config.yaml
d_model: 160
d_mlp: 640
tie_embeddings: false
init_std_up: 0.0579
lr: 0.00735
beta1: 0.93
warmup_steps: 200
MLP neurons of a small language model. Each row is named by its layer, matrix (down: output weights) and neuron, and shows model dimensions 0-127. Each number is 500 + 25 x the weight over its row's rms, rounded and kept within 0 to 999. Numbers have three digits each.
Before each neuron's rows, "raises" lists the tokens whose logits its output raises most directly, leaving later layers aside.

raises: "er", "ers", "ever", "ens", "ps"
L7.down360:472539474525478546506506510497510528499507489505490487513492518502478495470455527487464461498496496500453488507531424479515482490484504521457543474496463515426526523499556532511441473479486503525440479465502511476493457514498464519525491528478511501490541479499491452513495523519511548492519504512526482512489479485478513447476525482542461478494474532512491512477523550488501520480469

raises: "ce", "ct", "ci", "ctor", "ces"
L7.down433:521508516478518477490498464470482494512518475491490542517524470531479503521529474538529460446503502516514535473463538474480482520483512519546541482522514527447466489522515490488507492515501520498479510493533453512436493490507481501495494507491511495543501496465537528467467460526489527496549434472446517490484493507453526501519499491508545451488529455509511499470503505481473529501479

raises: "ative", "ates", "ial", "ate", "ator"
L7.down205:516486520480515447535517473509510474513478460498491479512524483516529521510535487494518481529497489543479533502520494478486513539486525512516534498498510480520524501507510529466479465493493493524498530471506519506494536489503533496461483522510505499537535475509506502473492509508501445441451496524569521496501471546524508426473479526468458475491499424513462488492482504512516501468481

raises: "ct", "ency", "ring", "rg", "ence"
L2.down323:475477507512476526524487453510518521503498496547512508479517528480531458538516514475533497539502482502495508507508524528519493463488499512544467511440507516527511485506464504508514511485481504492526471511499526539447516540470473462492538503514471482510527521514487460498493514510517517521510503515460510483488510479542496494490482523493444524511515509510512506457496485496519533466530

raises: "cher", "ox", "ible", "tric", "ify"
L4.down19:501488473511489486476492533473500462529511522524511428507494468483461483534494512462536480520502473528509497520546514555503473494499473575527514484508465497476497502504506463484441491477529508537524524485488519456501473496520496514510523456534509544515501496500487501478491547506467537470467486455513471500499535502487490512495446461484496501509525512490451508480545477495513471516525

raises: "o", "rd", "rag", "cer", "gel"
L7.down619:511471504503538544518495476512494524497533474520492495462522494490497493473488527472559509492442572487489514518512494493544472526524558486458506523505491531514512463510528500489497519495530483501509507517538533523467501470507454544527500467472526496453499513500486506479507495482510531464514485539488491551516497434523470515472475511492499448500531475501512483531529524478548499480548

raises: "mouth", "sion", "rated", "enti", "ult"
L7.down60:439478504520497527495511493480465496463494474485504552520463504517484471530516487482463544540473547505464491498497509495502470481481505540487469493507473522518501506509507528441516493461548524477549554519511518517491460480479511512492476464502498505490499528544497453513564510498504479494483487497503477455524525505471471561502448485477490511525505504497502508497475518540480511489458

raises: ".", ",", ").", ")", "-"
L7.down371:487509521494484496502484478485486463459496511531519494451493485573530495529489496512505471482500506457505472549518531505483535504510506452540501487464534454517526465491492516485524496524443535515473486485497505502483512515468527528483517517504486549530507503513514470503468477461463577510465466499504498480516509510514498508534498491489534477509482485492476480551454513503494482482504

raises: "ary", "ment", "able", "ance", "aries"
L7.down394:469498468479489486540459503499492464485528530505494504534491519501521475511493512496494464482545477525508509511530495553499521503473474498516498516494510480512453505456536482487488511515466530488477510493490488525491461496464563450507472529548523499469500459449480476491513494501526514532485495497508487512452535483574489508512527454504473478542478497441522473478469518515503509471476

raises: "ments", "ment", "ary", "craft", "board"
L4.down317:502446469499510472474475508533464450514529502468467493519522518486518471508486489535494490480482530508519478480483498501542518512506483535493525519465478453468457541477524532519477484506523490497510477539491524489498523512527544465510519472504502503444486514487524428507582494481497491554509524559538503542402493493521518494507485477486489466512486486486496475506480502521495508465495